config = dict(
    norm_eps=1e-05,
    positions='rope',
    schedule='wsd',
    decay_fraction=0.673,
    decay_shape='sqrt',
)
MLP neurons of a small language model. Each row is named by its layer, matrix (gate and up: input weights) and neuron, and shows model dimensions 96-191. Each number is 128 + 32 x the weight over its row's rms, rounded and kept within 0 to 255. Numbers have three digits each. A neuron's up and down rows have the sign that makes its largest values positive.
After each neuron's rows, "fires on" lists the tokens most often at its 100 highest values on Wikipedia text that the model never trained on.

L2.gate122:116100112068100121120145138156083087132170095090125115113167118114125155131218111110096144138120128106152120126122169169197204135158132114148158080138124116112094136139066160133099112138153146098145148109100143140127085104088114133103151102159124114017118122091164161133129097142101086102
L2.up122:140140159075144136105111086142068100126092141138110088112145158105093127130150143140121109155071175125100038127108101156147134125179125073113116127064122145114114109148125174120116100132119109121153116106080203211119153143167176085128181170102140155157211118182129110196112116118219133105
fires on: "m", "y", "al", "d"

L7.gate167:165140144181131116100150115107085135106122137103191188078155090209170129168130085102168100081137126133169166094122116108076041165151094109121148128193189150133119114106081166156126126135079103155120096135152149139140076176130190138134114170130138091136113111141091152152120111095096101161
L7.up167:139110136060143185094176140158143188187127135098159175167150076170140159165109166118169088100099195083137160123132159158067120104116111104181077114119107122145147150158103103141049155150124146094096122112085137144123104144161109097147083113151106142162156169157125092123196143086186145075
fires on: "ent", "ow", "et", "urn", "out", "N"

L8.gate313:103131119097099114108166056155161133094104098080105111143141111159148112039114097143120095052111089116129147122127121116073100155160106127173131187175164150175127150156159107104178145126170114099090109113184097158077108111094214103130184130166136092125143097136134129148124117162106154103
L8.up313:098147130116105085102179140121060149107111153107096100138175122098185128120091068075132127149093213164103115172127112126142109165092097110052110117143130147136165149120120090152149110129146149108118183127101089170115123115092134131166148108148110137179147141153067124158146122100155128125
fires on: " st", " loc", " at", "qu", "r"

L2.gate33:194080108119111116091128071112133149124144152125178117108149075126145131109132121155109068113162123171135066142129140131072126116149089169090150117177128041051145142158086154123113216085124095138079132168095124156125139078083151067173160144139108128086106117131170110073151116128174112148
L2.up33:157131136095105166166144110094141090142122154136131159078171123152105156134000081133095151148113134093116096129103156120136133130121128181112128184122064094136095147067185103142151155188085142079096125130157147119128091119164054175167086089148118115116146120096081081073186104170123132126
fires on: " of", ":", "-", " (", "ar", "2"

L6.gate310:061122108117123133172176125172134132119105156126145173162145150086158085135107107082136112130123098165170165083077094145061139125166171184137127123141148117155102083122154142105103133191133135115121112168168168155129155107063114208142102121202119101094189097158110086086167133104113127139
L6.up310:106148135160147119123114079119102172140074142130136096127197133146106113100122105119131116124213092077133144108124082118111151110120157188094156102153036135113106100094146120133128115096116125101084107140094175208116069082118128166123087116102077097119133109083116137120136123096146125129
fires on: "\n", "b", "ip", "-", "ust", " |\n"

L2.gate162:111172128110154118170091124158086079138149126154138110063126163114159112068122178138093172115150114098117113038112159132100121101122128074145142136189124093154201146160072095175124126111116141091120133179117141100144121113077161141113154133079096121106191077166125174122171138170126144062
L2.up162:207154127122156198151097112111155175205112130164079085099105075055112107146127195141133138075150116120108093166102076136110179164128141147114067149161100163145101073124112145096137109176099195132123167082116092127171109079129134116146112153118123134169162117123165114116180125123183161195
fires on: "ist", "on", "at"

L8.gate148:155072143137130112160151036112112104133145089088129132132131150115108097111086100163114114141097109156188135096194139168044089100099117163078114151112162105082132107182111139160164124139159201093157132138182211159094178126101111105093133047105113099073173107107125139069091074129135176137
L8.up148:143144165174099146175167102129118151153125097164130078135093086117116112144110105146149140147142180148146080143128096156167116143120148169176156121073145097148111142113095103143186168085121130132128127080069165176122192173108141099095135124095125092078077150103130207129106106108064085142
fires on: " and", "ly", "ost", ",", " more", "ely"

L6.gate66:079203141135136112117160107186091122096142122162179135097153133128102089068076140127121118157127104124059078079124142139189128185197187070143109131137117093143159113125133114091132107092150153085083123157148166148168134098102104118066119085114106105119127110114179141134117139082175103113
L6.up66:135063133206098124121129145111130131054118102195126165120134131180130102142181064135102162121125134092098177111168222149176085094132114098170162119148150155070160119132096118118116061131087118128146140162101196122145124149101107110110163135103172133079150120150127214131140111096120106153
fires on: "en", "it", "ch", "ail", "ed", "ue"

L2.gate154:136146107111126175162155074140126115127122141121099124125163152153128116095130079218102104110131084134122075104181176136106111119137155168133145091107065132103153113127134124127132231154135092159138065142118063132125122192110178125119162062146144172121056141103149152150145159103136144183
L2.up154:162103100113151116093194122078094132064079174127195115144154098098180076135129172144083108147103115138143162095124099098111081148152119187061185080087111093142093122101119071129163129147149127169120135163105118169103104206139101148120100170124149126114117105097114111068115146089172190115
fires on: "ot", "o", " /", "ick", "y", "a"

L7.gate160:122122145123060101099117107106155100102138094165150147102101076170171166138137105119159078190123111151120133125128106144132094145108122122183148155165061127170192120100116092130160203145142091149101057156127129135151138093126164098120121071106116115056114153203129175128102140128103123164
L7.up160:098128097129124103158060136118084157157150124144105115113152096133035224128125114177158082159148071193110147144158130090146116118123150116116133196113149150115125134058084112070095193089202118144093142158150115164092101122164168221152150107124149168133165100166123165121126122151145100195
fires on: "ap", "p", "an", "or", "f", "ol"

L6.gate133:075152128113115083104141076131167097137130096110158169114170160158113075099152108139136094099132163124136063123083084134132140078175127162121163127154124094049056136164130177155124075134166098109177138138140208126072164152157163125098177161138139081159127145190113145049141122079165176074
L6.up133:152109101071149096094142137191153157085134096112153153083124124192167081118132146106128140085175138169097146144135141111145117081173140158135145140171122129125117156098134112119099154150189178163090157141149092104129125122121136096099148087137168132148122140121200137113139071148129116152
fires on: "est", "ad", "ast", "am", "outh", "ern"

L6.gate381:105101148153074099125166126140126154109164109130118100136115139156183162074099081141102078059128080074099148167132132115125123167142124123161117087114203128125090094138124143126134188205135148114160153131161163135138151092132164171148110131114169124142149100137099107114164110132151177086
L6.up381:098159145054136113131110110120141144064107068177057131150112077179118160094111186122170116101133197183133115125090148117166113153116144137124147141193141139114140149115209137145137169143127127152085133125090133195126116126163115146123071051179090168141120077113135127097113145119149099152
fires on: " Th", " T", "c", "m", " th", " h"

L2.gate412:115078117148197066119143131126131110099126124124117159200093113097143123112116089106087114138103146065125138181123123236151136173127169104091136177136113081058186128188163130136110121129081124148143121134072124136099166091137161128082181108167074100135108145154132119094087056087163125114
L2.up412:089144172115124102094132136088113136130133086083169138140143142120076121169118097169153128229115176092104163172090109167160098126133161062094098127162212059134143103213121163137115141144109147129113116112118076129090104103111105169130150067145086142199199204081140134102097065092143105092
fires on: "ld", "th", "m", "b", "y", "nd"

L8.gate419:131131173136171223114196069116166116092129103157165090113148110195156129173160060104129154151136147164160108146169121169100122107139159130125124092152059103149164158104147099166116124152139068159144114128107146096088110146062080087132082111105073154163141124116114160124126089124132124152
L8.up419:123098149125085192117131105111095139181179095139126080121214121191094138163145095105137198123118083129185167127181130174103151088111182109101147095108080153135158096131159105145129105101074110102096121115163126177127178176117108155087128164088141120159152122124138172068088094188087133122
fires on: "ec", "uc", " sec", " spec"

L8.gate291:109151109149182165176163061100101105077110095125094151177136099115094131111117168147130103132197100201203124165155130089133156157187119112152148178121175109125187142130097174096115119166148174142131092126141098161087144139165205065139162086124128118158106181218123185137127121077132089078
L8.up291:080148128150124160144099142074125104123155116144147159110107157129164082195174201175131145138183184161118079126107117054176130142157134078119122120113139070159113103092124113094124107140147165122165111179155119114114077154169120091108126152079141133117104129196117158181099154117166126157
fires on: "ed", "d", "er", "ra", "re", " For"

L7.gate58:137117142086147184136093179137066136156152092135154152129129137091203118127153157147157122119185142110157200129108124106127143120119109132144109126136125137132117087149119150111047145152132130043136102122074077139137073131150127146108162093099141125054163123138127158179169144098178130159
L7.up58:107149106134121155181094165151094129140132058158130131129111116122139149106104161152125119070114178119122127041137168144112147042080076090116171123131174125121153127095181125112119114113088132127111078117108164147099178189155139125113178156155118084144133143134166102088105128104101204098
fires on: "C", " l", " ev", "P", "y", "ist"

L8.gate190:098068161176116121131166094171180174095122170097147106151081109084156168130176140128114148083129131085107116115123188056146132100148154141122091119173134132127114124149161161100099153115094142131121173122085142113110133067077115168126173050178118129149137092163097169086112116141169067072
L8.up190:093135137115129140184104156134091132170100094099175111168134164143146122078187141125176099145126158132105167136136132118087121100141154060155177102125131162128140118138162117087148177122075115125112123099074162132134146071131116223154102114036112175162133102102115093111135147155160062126
fires on: "and", " of", "st", "l", "ing", "op"

L7.gate6:130128122116054118122167131152151130069170144095145191150082059148103122110157118068102097169114103147114098175168173105141160061148146132159164164097114126116142105152078122147193122154147146151170181139121133136112206178171116084110114130125111138167143090185120103069137118160129121151
L7.up6:103093123099128095173119094050116127101136118140103117149095138171149113141116196130151112119112132085144148131152142191101154105130117121165129134138159139122135105145133184161087150198102158132196143117123132140116141220117118084120150104163132120154117150173067101089117139111094099078
fires on: "er", "ist", "ic", "or", "olog"

L6.gate487:149152134078117146097174132167111124069102135098167111116121163157118100059082098099102125120110177117146081132109153127145149113204180147169179129108117127147143121140118077128147166105171128190118172176074064124148173108133089102117104169138114092086082133136153139071091105162112169067
L6.up487:092113126086145139098123117166139100130120151104078145092178077122142104169120143147085156150118085219113108148201165126156134097146174162160174119149143120154164147103113085092115161207139174090114165116079100097098101144131165214141144088176211110149079120119128132111112122131129127128
fires on: "a", "os", "es", "ic", "ed", "if"

L6.gate139:147135124104080072133133111115138164124122088078122102153137111168163118106148110169106081127115129162116132164082100070134110120171126108157112099162155134113153089156169100118152106165135118138105106108153109125078073139210098148108186159102173097127109106170139158147085100157138129163
L6.up139:102106138140104164158149097094124128156115122136137092085097085070163113143151113130139131128158183187168120080156187094135117070033134157138171136142150141124190177108084097173166114157059125090126106074191129130082094095141080115149101091057159110136143119134166154185144117178105143126
fires on: "o", "a", "re", "e", " they"

L6.gate225:080134157077117140093095144178118131091106153144119140162112133116145104097136138148089106074130172139142070072091114118103180067172187209090147165128122116128137127158101124123098158153103132168080116150064161122125168146128160148114108102118022122118121152104119124095099104152106064103
L6.up225:119108166108093156150148142177101123178114148161122134167102132079119115083120147124062160106174161086098115131062094140077155144145126182120118180125147121160171094155142122113090133104131125099111165118114188172190151135097132083126069206081071126144145139098147101096125100134137152137
fires on: "oin", "ist", "ass", "it", "ach", "ild"

L2.gate34:194126125136145104149179054156145146134060187134103086183124109119130118114170149151030152067142152086118102124142117109107172103150128194052112130128077113134122160150168159087125152114062145141134234132156125206028166152137108140103106094114152100138087095120156110165140141155118136140
L2.up34:075094127051147111160186122137100149078133105088178157147133141133138155112118106160116097141070180134144123162150087124127177095120110136113100089103170132165143147147146125070123113130117164173147161114154119142071097051081119140115103127119137177106111151126051090186196115112052125136
fires on: "ing", "ip", "ating"

L6.gate99:093093101158185121153098102174158133078089161133200112176104109101137096135126086097128128183165184176133116159137120087124122158188125170098128161057129117130104213132099115125081168135091048135165058109133139152136086135123089092122092123106124123109123088185066157080183119108149133093
L6.up99:148130138123135153172145102148130181098145140172120096118153104087111179165184139106150132132115087186154170167142113145145131170108142147140045173106160107133136131091135095092105162135159187100137123147167071088126150159122147143142122091128134070086164164142097120091132100146128138230
fires on: "an", "or", "ered", " ", " bec", "d"

L7.gate96:145172208126090088167191108147112152090103066103058123177109128195124148140152176127106139114158073106171142174100176118164119090164144099146092189162129113075145136125096145115123152132106079103185111097118139047103162141142106054095160129092107108143087148143106147122117108099170106107
L7.up96:144088105143133115141123069178190154099144119103090170070083131082156155111128119087135105109124100139066114153134120117172149130102121098136155116128138141124141136088134192121142076092174138182228161120167213129140111169107129127141164155117122170119110133150103123123114131120201134102
fires on: "s", "ers", "ents", "old", "ors", "le"

L6.gate141:103077160157140135056132094129138164129119129158142127082154032182126103083122126164118079064093085200110085136086177170187103150180160123108113090132116126145125077195138103119112140141130089103117139136164055134125110082109150184111044135101096115108112103161130161168075134110136106148
L6.up141:112089148156125106100148127124177173176145128156102103142044111122121110089108137103157153078148158139102171137156126114103113037134078108097124125066116082104122085132140131121095107135056169144133132070133139125115094118133141070087140103107147091148146066099160127135152167156124150136
fires on: "u", "a", "e", "ru", "ra", "ne"

L2.gate457:127155055173157121160130105152150074100110164169158133136176116164162027091109070140144135099166103146167126110099135112143134146094121135127123085103127107124102135115161093104138212113115094148134120146166103137124110114092114184134165103090151109085102105118051112116136120148078149150
L2.up457:146098130156074110093158153118175165170083133127152149119118154116138132100112129097126074131076081109116134169149135095180050094136100143089117141109090129096079043155142174103135093136168141166104125140120146130107150136057160070170126155129131120104165089127164126148102099137192129123
fires on: " /", " t"

L2.gate180:111097155175141099121140091138091136084079145130064120130113044133216151056112113158147136113148150142142101107131196139093126080137118155130098104124108119087116157143132184178181112135121171182147134100145128115074074123163119124167165117132083052086127066109199136094150059143091168094
L2.up180:112122094149119146130113139153152206125153122193127128129104106067135097100171123102160173155151163155126082108152135161182139151126157183078076148184149126138127144146143161121135125194081113170142137125108121070112071094125138133191142157115119116079085128140130138088140170175170197096
fires on: "al", "}", "h", "ons"

L8.gate342:147069128152165028130143106144132118102105158113116166147091156173145141131161127161074077157090145175123156152093113105095107070098081123118121092167152139154109115171105155130108127084142108119110159104129124078093098147120116158066168134117082101103179157115150079078122111113149123134
L8.up342:138097141115167119153043088030107167119112127084118183170132115105116187085088163121118139172168111189147116077094184105163157109136098110158136112155144100103090138099164176153140129105137103214210139111112152150115106162146145109149154126100135169098099115115106178134153124081168146142
fires on: "n", "e", " be", " de", " Re"

L6.gate118:124132082101112060186119100150121110106221092122121116100144162110182098113115144103097105100169116140142155127168203090104078166164098138153193157148139134120098184090092201119097126146173091113090130148187093133153079140100175166148154134103160118081158081103173154186110154193159175097
L6.up118:119109186202105182097080138133092130144154075118126128136174069114108139158133096091148145123065134101135094199159149091118183132160105112124188136160115142179063124162158138187089115105167144134139139123138122104132096147112140093142080079141093164128126168127088065112136114105194110121
fires on: " reg", " v", " G", " P", "et", " also"

L8.gate381:071103135139088130115162091147138159179137149170132116137063098162139169126136126155113071088107088118147102146142195141104090092168107162144110092153146081116158135157121089137095122079098135096143178135145126072080137135087123128079241059162087110192163126167135127137177142128102116108
L8.up381:148089092138141168120119110094127095131177160135100120144113147163098133158089137200133127159117169172130138090154127098100116127151173154154162140087150161121134111134078163090150166120147153190051147124130150122178120114086115136078188114140171160125193082133173111074143153109172113092
fires on: "le", "ra", "ame", "en", "il", "red"

L2.gate427:108152080122131088143146109132161157069099077090091091143093123148101192086168170178078114110224121184076087143143110075108154105070087113121130111154135165073071188131131129115164112119083184111117128089141186150082122142160116100191140150118157091113112132181167120096103121144126144146
L2.up427:095106142129120155148154060138119116114154101185075093145122152094109132156134109172167196109126089178125163125107149164118125125115138183125097150113129128139175108120162138137154087112125157125160084121161098143138128152170120134133133232155113109131174070119131123132127134084106166120
fires on: "or", "re", "ian", "ors", "a", "ia"

L7.gate478:075117124139171064174178084116142110115165164104122139107165115103139097054101066146106104100112091139171117110149106150084121129160173142096099150141109078106129149159091159086105134142172153173077076151102127092079141077136134201149140093172094148135151144089131156093126072111134167161
L7.up478:157086157167154169149121143137187121080188169185153158152140127119162168096077087132140124133136081090128107117159156126110086080152222072107192073073084102106149140198088148124124146102106144151046092087111112107112149119140112156138125110163124128122114128138127154151175116138118157143
fires on: "ue", "'", "ram", " are", "re"

L6.gate57:132183130116136136203141130165136097212143122130155125090073172083119090148174169072124150058121167118166147097127119107131154127129121099125161165126086146173208170186112081122133152130098093142149130203145118129155121167069153151156140078080147128127146162154118174101165107162117137108
L6.up57:146061159146139113141076113115116188115102151085082097174099136114186097096104158159114182093133142145159173101134088156111131175093098163158141176167143143145070143142102134175138158104188093113120086154112133099146106116104175126192167102153138133150112150145102091105087126135176146154
fires on: "t", "id", "ab", "ain", "ist", "-"

L7.gate188:160165215138117070055108124134165103134119231130131164105112135178147147137167153125048124146055126110144138121140117150179154133125126160130067065120079157093173093133142091154132145086147078164136123139137102162104170214094161108128135143162109126115127113176094147142159173143115094098
L7.up188:127190134182165139112135133149095124138094130122180071108192182159180114126147124140097108135092103061150114059156146247149146117165192173118135131116156120155154089120149126158109132122163106115098126120115102135099103139133181087090127089103113105105091142170167142108160098138084122142
fires on: "er", "ident", "ing", "et", "ctor"

L6.gate144:094117134131136125137164128185128156187129150150145143113089154068153112091143121103094117126071150098178127096159168127120103144165149133136116080168097114122170119135144173097108165104160126180166116168130135186051162179089175105073091123123088106090195175139196101140116138129091089139
L6.up144:096161134164196145028159130129139125094105130171124126076123109153217132121158101102090099138094117109157109071128188128179129186136130169152123104126104152105109150118194102120113154112163130149064096113109147117075153114127174129105121101129145147166073079139113104079152094095142119141
fires on: "et", "er", "oc", "it", "ir", "ur"

L8.gate500:126144121157136118077150045160142107160106190155087165084156102101154171131158104122150121120071131115143148121115131171102137089163126162118070115105120102084174079138116156130184099114161139099138114182129116148143139082157071115113058096079069105104152067158086128102164077164147168106
L8.up500:093189132132115158105123120116077147128122124175073106248095158144080158136162096106121111098086163104166100115129172115127139110139200106100121112126163143171079165094131195093150101108117061088118151145122091091141137099064110143182115172105092145141130164153152118116122134146135133131
fires on: "it", "t", "ic", "ot", "le", "n"

L7.gate140:153102170072110154107187113169088126076161147118077132109115178125145146068162138114160109127114128113101194097137124105153161107077184178169120073086207140151168146121140146087153115078125135139137128133167078148153200166132151143167091149088071101079144111122173106136163074123092129090
L7.up140:148126158086104119160117078124122097101093058117138166107101107134133080073072166098153182125076084133102176206145136165094135095164086123124141126124136117108127133090146097194139133137178207165134136091096119146118141160127104117141086085169105180122125166216189093143122142107138151152
fires on: " h", "u", "pl"

L8.gate424:108108104158114067152137078127091076109171086197054118166129085145139121094150161166124117087147119109151109120096128116121131110160108148149157120180118072150169146166076059106104133122125202179128100141126127135089092101078141154090144103130103129098093148147085111170185165123103130095
L8.up424:128100136167098134113094133119136081099091177160125074080134107128152106108161109153132152100161180085158145104125108084189137143117138142095120092103120059125099142135078120091145131148107175165076109059077119119097116087205158179096102206140156119070091065136122143206167139137075102114
fires on: "ra", "re", "ue", "act"

L8.gate373:140084164129071078163155112144167127107115135105127123190090147137134164120136083154091071093150103141119158135084164114125109115114143180132164184140148090127140151104087081112132169117133079106161109181090127126100159149064116092083127137163125137146181188127130079110166092107087137159
L8.up373:114086125113189117096129162131129099100074170103140136132157120128112188070155175202130106111130129125090121164093103136106150141104119129142085113140095095132135166105157063118149051115087154172127080117115137112143094109117120168125133098135138051123135143121083127104080139106139116145
fires on: "\n"

L6.gate281:208187167147129131183170139143120120134063128147098085095104110115102162137158099177110114091202181105120092111101164166152173086163090138143104072167148106138155170139158136115169110110140141083104099064182204064119173115144221102131148122137151097126114094188132141146135099134071089057
L6.up281:105143153077086093099154113119146173139103153181099136139152104118090196129137189120104090127108067151134127162159168150154162130100117133107120119124181141154116114090145178127142116088124147203132105062191107155173169173150111052140137091128135059102161098168111108071159119086154138156
fires on: "es", "le", "ces", "ers", "ions", "ents"

L7.gate383:106068123187141148129176080105101186164156074098020128154071124124188122110127174174080123115127085135121173180110185166111156154184117173112108080065166108097116083101120133133088109111141161159141181122168115091136133125136128181075129085143169162101133157166143169120145147094143160108
L7.up383:110136169164156135112120116157171154113062109101093152117112071169142154132159176136167155148130137153124107153111152105100181191137085126123092088129125157121123184089110119075097139092104102187079072119215192090138114146178123116151135129152100152118168112130147092146144159126227200089
fires on: "en", "9", "ra", "an", "e", "ri"

L6.gate443:160145138082103123176162121151188087088089098106154118129107107118074076081163061076127108136120116140121149118127189139177140160184165133096141076114026140105131136147127145106144110147163114147114124119102100131142098146069131061102153106102122131137072103130219180166176100152135126086
L6.up443:087092111075124163111096073151120115129118175137091064167202098173082131162177111159061154148160172104100118093192150075131161151198154136146152184099151109075132101168176132141129123175118134107099178102145147141091176149152097122131070168131132147160184184134123150158124137191127166127
fires on: "at", "ic", " Pl"

L6.gate211:134176115109184092123117169212155101129106121144149129132108154117053134106160130092162138146139145104138076085133115137099146093138117184122155134143100112097092094169094149134071110158097148175095170058157128123088179088114147139081149115092158094166082121165164151071164111093097176121
L6.up211:083162095131166151154144148114159202094124045095150152086122187125139078184093208118106155171130098103139099191128124156132089087145104164142116164139095113134118105131158116103122145170161078121107110185157164142125146099150159084091061129155116138183147146138140110110074117124101124146
fires on: "outh", "ack", "orth", "n", "ast"

L6.gate438:138156107143109152123079122171142115184136128121085069137114117119164133125152142159173127118138136125159052089108220129138177119146153112154170108148047101128105118156144100100127163164137165135137139112104154114079157096104167188137142103117147152118182149166171112108123057234126109166
L6.up438:134158111136134147124151058112091132135110162124142105127133118145110123087140134165157147126134170098110058126161123124101094107099153121130116176155098114149086098174139235105129042166064112113132108099099140104113134125120099132145112148130123150133105195121137093143193062127167102140
fires on: "re", "at", "ol", "el", "her"

L8.gate169:143096078141108052093134071093113148122149129060117095130146116127149137092146080159158081106108105107112126157095120161094146082146109120110116137176157144114146122138120111077193084184069166176094138173106076127058168106175109146123132113098124087082153066144130116144182158124133129120
L8.up169:178058149134151109112165066110142092155141136126126095102117099159151095117123076143146157121086214125159131115153142117119149104128131213125179099113153155071142077177141155155132116087154113126126108090065118080083130146136165150114176065114078087113095072192105137196187143104110134123
fires on: "ame", "us", "re", "e", "ase", "ip"

L7.gate393:136152100108072048129099143200088017125094124132139090127123148104193095128081113114144116098136202094107148085112134119093124126113137174159142139108134148100131139166135135147132131131177157145106150118208082149186152158084192155150135065107158040137098157126136146110138138143135191118
L7.up393:078082185052119126090113114141152162100131099137196113203156118132114055091104116138159101114048095084137142140122092137085127119134107101080129109169141144142114133134110168223101119160177148134209140174097122137088135150091093142168106172131086167127142146095162093071133116078108133142
fires on: " h", "vi", "id", "c", "v", " "

L6.gate189:128121158095098067146147125168127123088191131135108174158130130161149133166142052144058054130155131080154129200127150097107085175171130126075123157148175130098174115170114137145099186120126131097180077118180114160160163113128092134122077100057153162128136171142107127081123122092172203114
L6.up189:157095140117131073047140190118126118139097094093114124131123145171091129121136113112094110134103153108118090133106112146101067139121171123102180101223127122105120103142150162156128157159197097112139121148055151165097141098172098100107073086099093136142103123122133091138121099126111072061
fires on: "t", "th", "y", " includ", "et"

L8.gate395:150153134098116100156130161213107078106117067143194132074174080116190121106121147113124102107119114136079152119098139076122124102153099161211136148152103107143160074161107170093104112124126232111098059144179124151155119145139190100126145098141151076101140171120139100131140128150116155140
L8.up395:160122115105101124119175136165127106135141110130209146073102081091159082141175118126136081103127167117133145100162136125114130094096085223140128096102088182133185109151107140164166094131137198127151076147161093126164126148080180149138153124146127062105158154159079082139147087150158119124
fires on: "G", "E", "C", "P", "D", "F"

L7.gate332:128104130089103107155159107106039090120086154132050118113141086129143152127142156164130103128108088138114159151183163140063153131149198194087184162137142121143182100082072099105082131116110162156162123128143092172087170104113136140147097100134105144108142113110132149156134182087144141113
L7.up332:107124147097112128102138169187125100071117217132139087169100123093170110160155148115188197139058119141113100111133209112109095143110138194079125097109100124116174143111058129080136134134097124177175116157161153160156190110051090119156106146130094133185163132107115153131155160117171118089
fires on: "en", "r", "an", "im", "ill", "em"

L8.gate484:079082167153077124164126163160058112187151073130083138083148176148154120146129106152159130141123208108107133134144089129073090163138073082169085135139122136125169137123158116129091146153099125105162159104139153208144143154179146140107082104095131130098188116147140111171084083071174181153
L8.up484:140107145152119077140098125085095091124106075121100097097118118152085086160106106182154140106112169149088142059132168105115108192145116141113117078038105155131092151138161142137149158125120100082102116155110160165093101159126128067117080075110137133108136100171124186159091154109136109142
fires on: " M", "n", "l", " L"

L2.gate178:118144181137144086107162133161122184134155106148129153146088141107129155062104104168164134110126080103149145121078170160122160101155150163165090148165131069101128093148122137093108177111120125178057145108097054095160084079146173139094120104140120064129150120133115141118175138120121128038
L2.up178:150184151099135094134165129114150117100121084104120106142121140176167211125080133133143141143111103148137077118110153075154141171169080081193151160136155164075124118137125137116103157082132152165123131117083103117136090191150194188090110124184133115137131105131102164137137110120106125077
fires on: "r", "es", "ist", "e", "el", "en"

L7.gate90:108167163161158074137090085117155149143173158164110133018164118149112121100091156139090140108129115149132119074098147157188156149112163122129124107137128115161166113135195179104089130189123176154115081113179143163153149091101133162075106088142094100082097096093067125136079113089097095145
L7.up90:123154207150082160109153133136136116083149160105177134131110119120163150100103081176082158179159153140095148156129140133104117085091148104126082081091126097134100100142078076055141146102171079135122162102079140146151140141144139072110134182061110154104114076129100127124107145111141107149
fires on: "ang", "ed", "act", "nd", "t", "it"

L8.gate221:099083129198084124116157122129144091136127144135129088086170060137095084123147097098114107153060093153153166076114154125071145126144093153155144162099102107087126102160052155163096076142169136107145105180140159109069076115130134088115194146116116150096135113149112124102137061128188164141
L8.up221:074077139151120171134114093134094123128087180067117121126117102093099110127080121159132165100092136137154128143141131124059130103095099208118146188170115125135102151071149103145147123152153122071175155090092094099132123129169105132159110131129132145103064198096128156137177129099033068112
fires on: "-", ",", " (", " res", "2"

L7.gate328:105138152081175052154131093125119111100187138138147091096137146142109123112169122094143094099115120126142112121109192175081153104120116197134110092115080151086178159114094126135145164091146128124171111114197134141075143091117149132121171148098128149100120123121083114119136089121076093155
L7.up328:144197087180135091121135167101182161158149122078163154131164120148150164117113183119156116156068075143152173180136131102109104081150071183132125155119126134119148094159067030114029137114176161154088112161099143136120158107131166154107107088114131190147096176137083131177112140104133113139
fires on: "ab", " /", "ib", "et", "it"

L8.gate191:100178126132135155116113082080151143120129080152153110081072170167149121125119155118073124186136120119128072133170132171124140133117119106197122121186104114090146183107124089121138161114094183151087136178171087133138153107112153141143139133087105141115111098184075148137083141179105102110
L8.up191:140118151182156168039091133153146142171176112144125091111152112187113200147164100070142169127159120169135066135193116088151139146154092078090104060136124124167146138143127098143105173114130111151074138130134151141100090154127131120140190163095172102158144163179124134109107076129144077124
fires on: " sec", "ir", "ur", "ubl", "-", "ec"

L7.gate138:096094162173143112136133151170163069148125092118108133076168101176135147081154121179081121133126099139080167140128147153117136158154157137185116112133087129153156136124066128130177152093084160128144099124118131114083160126178155124113162138119139105062130129171125113179135172109135134132
L7.up138:154141130128053146144077123135094165160130176209118109104121184083101111082163141109149124091161123062163135151086072193110153121081109134202115130156130112154135124175131150149162099150175154057138114096127204128180124071105158119137144115182140159105144156158119099087110113131135192145
fires on: "olog", "ward", "ph", "ard", "ist", "ong"

L7.gate153:064104139105174124124076104115151098174091162164157146096168079155113101131137097107147106095142132179162109180158084109164134039162165127178069130105129117161111136182153153091125172165121161108213124172207136170142160149118179161081144124142118200123138083133093101096145104114086128122
L7.up153:141153060137074120112107157128101159089083134161151117176088121143095102107145096079117140116061126123129160070116147184111129127107160140185098132102123107196144164145173102076136133176174114130127166123110091081106165105104108153097088116138096172156108112164124145166090088121089097142
fires on: "ic", "it", "id", "ous", "om"